config.yaml
n_layer: 12
d_model: 192
n_head: 6
n_kv_head: 6
head_dim: 32
d_mlp: 768
vocab_size: 3670
activation: "squared_relu"
norm: "rmsnorm"
norm_place: "pre"
norm_eps: 1e-05
positions: "rope"
rope_base: 10000.0
rope_fraction: 1.0
qk_norm: true
attn_scale: 0.253
bias: "none"
tie_embeddings: false
parallel_block: false
extras: ["capped logits"]
init: "normal"
init_std_qkv: 0.049
init_std_o: 0.0608
init_std_up: 0.0701
init_std_down: 0.0701
optimizer: "muon_variant"
lr: 0.0101
beta1: 0.95
weight_decay: 0.0
lr_head: 0.00945
warmup_steps: 0
schedule: "wsd"
decay_fraction: 1.0
decay_shape: "linear"
final_lr_fraction: 0.0
batch_tokens: 65536
seq_len: 256
doc_mask: true
train_tokens: 371600000
steps: 5671
dataset: "wikipedia_en"
MLP neurons of a small language model. Each row is named by its layer, matrix (up: input weights) and neuron, and shows model dimensions 80-175. Each number is 200 + 20 x the weight over its row's rms, rounded and kept within 0 to 999.
Before each neuron's rows, "fires after" lists the tokens most often just before its 100 highest values on Wikipedia text that the model never trained on. A number after a token or word is its count.

fires after: "| " 39, "(" 16, ", " 11, "of " 6, "F" 5
L6.up130,205,194,198,200,205,191,178,201,230,170,209,203,165,242,194,181,211,243,221,203,185,178,201,179,208,215,179,190,194,174,184,217,202,223,198,157,184,215,161,225,198,211,219,198,187,204,236,191,240,173,203,184,214,176,197,226,176,237,192,200,184,204,178,193,225,185,176,230,224,215,203,214,207,214,214,174,202,197,175,200,170,201,201,194,181,209,221,205,234,219,207,212,186,208,189,225

fires after: "| " 52, "in" 8, " " 7, "In" 4, "es" 4
L4.up657,183,154,170,226,180,178,208,211,202,193,198,159,184,190,198,160,198,239,199,205,201,210,219,221,191,196,196,222,219,198,203,210,189,161,190,227,156,192,169,196,185,197,191,227,214,229,175,214,196,189,189,197,181,211,204,226,219,188,210,187,196,215,219,166,174,179,203,217,215,201,171,209,221,209,223,207,195,177,182,219,212,210,182,212,209,177,197,182,228,252,214,216,190,192,217,176

fires after: "p" 14, "P" 12, "d" 10, "f" 9, "O" 8, "af" 8
L3.up118,202,174,214,209,201,183,214,233,217,196,206,207,196,191,188,231,206,180,181,181,217,184,231,227,181,194,157,209,195,222,220,139,214,160,195,175,155,200,189,181,228,197,174,203,192,197,212,166,198,257,194,218,207,180,206,169,221,243,194,225,191,194,191,196,171,178,215,228,210,217,205,222,222,223,188,178,197,208,192,189,175,193,205,210,202,239,219,212,187,181,174,193,188,198,192,199

fires after: "on " 48, "On " 17, "| " 14
L6.up34,230,216,205,209,169,210,174,166,213,219,192,210,212,202,221,218,223,225,194,186,186,172,194,218,241,188,196,182,197,151,187,198,211,198,150,211,156,153,167,181,203,206,181,211,222,189,212,200,160,191,195,224,208,218,197,185,200,211,199,212,173,224,199,151,202,195,214,226,225,202,195,218,197,199,183,201,228,180,212,201,227,216,192,213,217,222,218,226,204,202,230,225,210,198,184,179

fires after: "b" 17, "M" 16, "m" 14, "f" 7, "G" 4, "F" 4
L3.up386,233,210,208,185,197,198,158,222,215,178,166,208,218,152,199,185,184,215,175,198,237,188,223,195,186,227,193,222,216,175,200,187,250,181,213,206,208,206,176,210,217,238,216,215,206,209,185,192,217,174,176,195,208,155,181,167,188,218,191,184,223,209,203,181,225,194,190,217,182,202,219,192,195,166,203,192,219,200,205,211,167,177,184,205,216,221,208,187,222,194,205,211,213,194,197,223

fires after: "199" 17, "198" 12, "202" 11, "200" 10, "186" 5
L9.up739,188,190,213,233,205,183,164,205,216,193,182,188,216,209,221,184,218,223,174,199,230,196,200,188,234,209,234,186,230,185,196,149,180,196,187,204,213,197,165,200,228,191,196,183,227,238,212,183,172,188,165,212,201,209,168,217,185,239,179,213,225,171,208,212,239,209,201,205,231,155,200,194,195,235,225,203,215,223,211,188,189,204,159,217,234,189,220,191,170,177,186,167,179,231,215,210

fires after: "on " 35, "en" 16, "On " 11, "You" 4
L5.up410,214,198,215,218,203,207,169,215,198,204,178,195,202,206,171,178,187,195,183,203,206,170,205,196,183,202,194,220,159,211,195,233,167,183,185,226,170,221,221,198,228,222,181,197,226,222,209,224,167,191,201,191,233,214,186,204,210,207,224,217,204,176,248,195,227,207,180,185,211,246,208,209,226,209,230,182,182,206,204,240,169,212,207,203,201,214,183,195,229,182,201,163,209,186,179,196

fires after: " " 19, "B" 12, "ir" 9, "ern" 8, "K" 6
L6.up540,217,168,155,201,214,204,203,192,216,211,199,204,187,188,182,186,196,226,196,169,216,206,214,181,222,207,188,215,197,202,231,185,212,222,211,210,192,195,209,175,225,223,194,211,194,168,195,201,229,221,191,215,223,210,196,190,191,201,163,211,238,208,168,156,205,209,207,204,219,213,197,218,211,185,177,190,176,166,236,182,169,203,199,206,214,183,182,217,218,179,225,209,214,187,187,214

fires after: ", " 33, "(" 18, "the " 6, "and " 6
L3.up734,206,185,174,199,218,206,209,190,197,200,165,227,185,225,192,187,182,149,175,197,183,218,207,186,201,178,214,171,209,189,220,215,181,221,224,229,151,171,214,180,185,201,168,202,182,199,216,196,208,200,217,190,184,178,238,227,166,211,175,242,211,174,185,182,194,197,189,221,206,209,170,215,208,176,203,175,186,182,220,184,206,171,197,215,218,207,196,221,219,208,211,233,183,189,172,189

fires after: "on " 55, "On " 15
L5.up553,223,193,207,204,211,214,147,193,216,199,175,167,225,165,195,213,230,207,194,200,184,167,182,189,209,210,186,216,217,178,216,191,186,213,205,232,190,177,213,218,208,213,186,213,182,211,205,218,195,204,168,197,210,199,198,218,183,203,218,230,206,194,212,224,200,216,168,224,167,224,184,215,221,199,215,215,199,186,195,185,224,204,187,220,209,258,200,203,210,184,209,200,212,193,186,173

fires after: "\n" 24, "W" 14, "f" 11, "F" 9, "w" 6, "sh" 5
L3.up45,220,211,187,235,216,224,171,198,208,195,221,206,208,187,206,223,158,219,213,221,189,186,208,245,176,212,178,169,205,177,200,192,225,207,176,257,168,179,164,177,204,217,212,183,219,202,180,184,209,210,189,208,223,195,203,190,233,190,192,205,197,212,207,183,184,205,200,156,184,219,162,225,217,208,191,222,184,245,207,179,180,194,236,155,175,225,204,172,225,181,188,183,212,215,190,207

fires after: "B" 39, "b" 12, "C" 5, "M" 5, "Mer" 4
L4.up321,211,224,202,215,194,243,184,160,231,207,159,209,185,157,157,237,189,204,194,177,218,190,200,200,204,194,195,182,193,188,197,199,214,191,188,231,193,203,178,234,215,222,224,204,198,209,176,184,226,181,195,215,230,189,185,187,231,197,203,236,203,199,230,180,213,204,188,207,180,201,209,200,168,190,223,202,189,215,220,178,157,179,175,181,201,234,197,199,218,196,176,222,189,198,199,198

fires after: "| " 55, " " 21, "; " 4
L5.up267,192,192,162,164,178,178,233,208,209,177,172,193,201,205,206,199,217,248,214,194,189,183,194,179,231,210,200,199,201,171,218,192,167,192,234,218,166,173,206,186,188,179,200,227,188,201,213,194,194,209,197,188,210,188,175,223,215,210,208,207,199,207,201,168,184,198,227,216,195,195,191,226,228,199,186,216,219,176,183,198,196,195,190,232,195,189,186,204,240,234,243,208,203,229,185,168

fires after: "| " 43, "N" 6, "a " 5, "- " 4
L4.up618,232,190,206,212,225,219,208,205,193,220,166,183,162,199,163,222,180,252,204,189,212,193,204,200,225,231,204,175,221,175,218,185,219,169,219,201,178,200,200,182,216,203,191,233,207,203,218,218,210,183,214,175,175,143,201,226,177,200,205,197,202,166,192,182,186,214,205,206,219,194,185,195,222,221,199,222,178,209,208,201,210,197,208,211,186,173,219,231,192,197,218,204,185,205,210,156

fires after: "202" 32, "201" 19, "198" 10, "197" 8, "200" 6, "199" 5
L3.up678,191,189,206,198,177,194,196,197,209,181,197,211,221,193,242,172,224,215,216,197,180,187,190,204,205,194,212,221,225,219,183,167,202,210,173,220,219,178,197,193,241,181,204,236,189,219,194,190,142,224,188,195,199,233,200,207,172,193,164,219,201,201,181,187,206,211,206,193,213,164,220,206,232,184,221,218,187,216,202,195,203,196,172,185,219,215,213,205,204,220,218,207,220,195,195,197

fires after: "B" 22, "b" 13, "t" 11, "Title " 7, "T" 7, " " 5
L3.up564,183,211,193,201,163,207,189,213,212,189,191,194,199,215,191,174,186,215,202,195,186,232,223,231,184,191,207,176,236,198,217,231,195,210,179,212,206,214,235,166,198,184,221,214,189,205,208,242,162,195,240,198,229,207,172,166,216,198,232,203,221,201,227,182,192,231,221,179,226,216,201,231,188,202,189,228,189,201,180,171,200,185,211,206,209,194,210,193,243,205,213,206,216,185,212,187

fires after: "ap" 13, "F" 11, "f" 8, "P" 7, "A" 6, "am" 6
L5.up39,225,226,196,214,201,197,227,224,230,200,221,200,210,177,230,229,190,183,188,224,205,190,222,198,202,205,217,177,201,213,192,174,205,227,191,226,157,186,180,210,183,163,167,185,174,205,249,196,201,199,207,174,204,162,217,220,199,214,191,235,191,188,152,163,185,204,194,182,197,199,206,205,243,204,173,172,194,226,168,158,192,230,192,145,215,215,204,234,215,185,203,151,164,194,179,187

fires after: "D" 27, "| " 18, "d" 15, "l" 12, "ell" 6, "al" 6
L4.up330,213,186,196,198,203,176,205,198,238,202,166,194,186,169,178,213,183,209,201,186,215,198,175,209,252,155,188,192,203,212,213,180,178,210,216,199,187,193,190,188,198,182,143,217,159,239,216,163,228,213,180,206,196,176,189,205,205,200,208,201,199,225,186,220,200,205,183,205,222,175,204,191,224,184,210,236,169,195,188,186,183,173,179,183,170,204,188,224,222,217,184,197,225,195,218,182

fires after: "\n" 65, "\n\n" 10, "1 " 4, " " 4
L5.up459,199,191,180,196,165,196,206,222,187,214,179,227,192,229,192,236,184,207,185,245,185,209,193,201,185,175,215,204,199,189,200,176,205,204,226,205,154,233,187,201,194,182,216,189,188,190,191,198,185,200,223,185,191,221,180,201,208,180,180,224,216,184,202,185,211,203,200,166,229,205,209,211,192,207,164,226,186,165,220,200,180,222,191,205,202,195,219,203,188,184,212,214,192,188,171,205

fires after: "on " 36, "| " 12, "On " 10, "– " 7, "- " 5, ": " 5
L5.up548,220,211,190,222,197,231,210,199,213,200,180,235,196,216,206,205,226,204,190,239,159,214,200,176,215,182,196,228,163,181,173,227,211,196,184,225,171,196,197,175,217,212,202,216,233,187,219,214,202,185,214,218,213,202,210,175,173,182,210,237,196,203,241,178,218,212,170,204,197,215,209,202,194,219,192,227,169,176,198,232,178,189,158,235,204,234,200,191,189,210,210,212,180,212,160,191

fires after: "\n\n" 92
L3.up207,214,199,211,249,174,212,195,197,188,189,205,199,224,190,190,201,218,184,217,221,167,191,180,194,228,199,174,188,218,205,219,217,230,217,196,202,223,177,202,240,162,172,199,185,211,210,158,197,190,197,201,198,239,179,203,223,203,195,192,232,214,189,179,196,172,227,221,219,211,187,187,236,209,206,198,188,196,234,187,205,195,190,169,211,191,190,189,164,211,206,204,219,176,199,197,153

fires after: "c" 31, "C" 20, "T" 5, "sub" 4, "t" 4
L3.up423,169,172,188,181,168,210,158,200,209,208,173,183,187,177,225,182,191,169,172,171,189,188,173,196,196,189,193,192,212,201,183,209,197,252,186,220,171,211,235,200,179,191,194,215,178,184,204,230,201,232,239,190,177,203,210,201,190,229,218,187,175,209,188,202,152,207,201,205,217,171,209,226,195,231,191,217,204,191,202,160,179,174,184,183,193,216,170,210,206,219,177,214,219,234,166,178

fires after: "t" 33, "T" 15, "s" 13, "ell" 8, "ul" 4, "Bir" 4
L3.up325,186,198,194,166,187,195,187,218,196,206,210,191,225,198,175,190,184,203,179,192,227,206,204,213,180,184,210,182,208,221,199,198,194,185,226,201,189,220,208,200,201,215,231,175,187,221,201,219,160,187,209,203,197,205,188,167,213,184,202,205,193,205,207,186,208,222,215,223,172,206,203,198,176,201,215,206,185,155,179,231,206,180,222,200,215,185,247,228,219,137,198,187,180,209,203,227

fires after: "B" 19, "b" 10, "M" 9, "appro" 5, "to " 5, "w" 5
L3.up610,207,204,207,213,165,216,208,212,220,205,200,202,177,178,175,222,163,208,166,200,206,241,192,211,178,167,204,209,199,204,211,220,194,204,180,214,192,202,202,201,155,177,224,210,202,211,203,225,172,157,194,226,197,187,179,205,202,201,218,265,182,196,167,151,221,191,214,170,216,193,193,203,207,207,220,209,212,170,238,182,195,182,157,172,218,202,170,156,217,168,212,205,234,177,205,198

fires after: "A" 42, "P" 12, "p" 8, "V" 8, "N" 7
L6.up347,181,186,188,216,231,214,188,200,232,198,196,210,198,189,231,224,163,190,187,167,208,158,188,203,223,211,199,186,188,191,199,198,214,162,204,190,184,178,176,217,205,177,178,192,182,175,184,172,213,168,205,196,167,196,219,189,208,183,154,223,187,205,173,170,236,217,179,219,169,206,196,219,182,229,184,180,181,232,209,186,194,217,203,209,204,231,187,209,206,206,148,203,196,226,171,195

fires after: ", " 37, "(" 22, "." 5
L4.up384,179,198,190,216,224,204,206,203,232,179,190,211,206,234,204,163,197,188,200,175,172,223,170,182,172,222,206,173,193,181,177,222,223,201,169,218,179,168,196,192,194,223,204,191,200,185,217,205,225,185,198,197,202,174,211,233,194,190,229,237,195,172,186,204,196,161,178,232,229,217,159,202,218,158,195,201,207,224,212,207,205,179,180,197,169,243,224,179,248,183,227,194,203,223,212,229

fires after: "A" 22, "St" 15, "Lou" 9, "Mar" 7, "F" 6, "Sup" 5
L3.up682,202,204,203,185,176,210,182,195,186,213,173,226,233,174,226,204,169,174,212,199,185,162,194,215,198,194,214,218,226,230,177,174,191,226,232,215,202,203,181,220,167,160,168,192,207,178,187,224,211,207,204,217,212,179,192,198,215,199,201,229,205,263,213,188,239,195,196,195,151,205,217,207,193,190,203,207,218,230,194,178,204,192,182,166,182,233,193,219,214,192,177,165,188,204,201,187

fires after: "| " 23, "- " 13, ") " 7, "==" 5, "\n\n" 4
L4.up358,151,211,219,166,175,201,183,199,197,177,226,188,195,196,185,200,205,221,181,190,199,200,186,180,216,198,206,200,241,179,225,190,221,209,192,227,186,187,203,218,215,207,243,227,232,234,218,198,180,186,199,213,217,202,183,189,193,203,223,235,194,188,214,218,225,225,212,213,192,204,196,252,163,190,196,155,219,204,194,203,222,208,192,222,222,207,193,191,176,206,204,208,215,219,219,163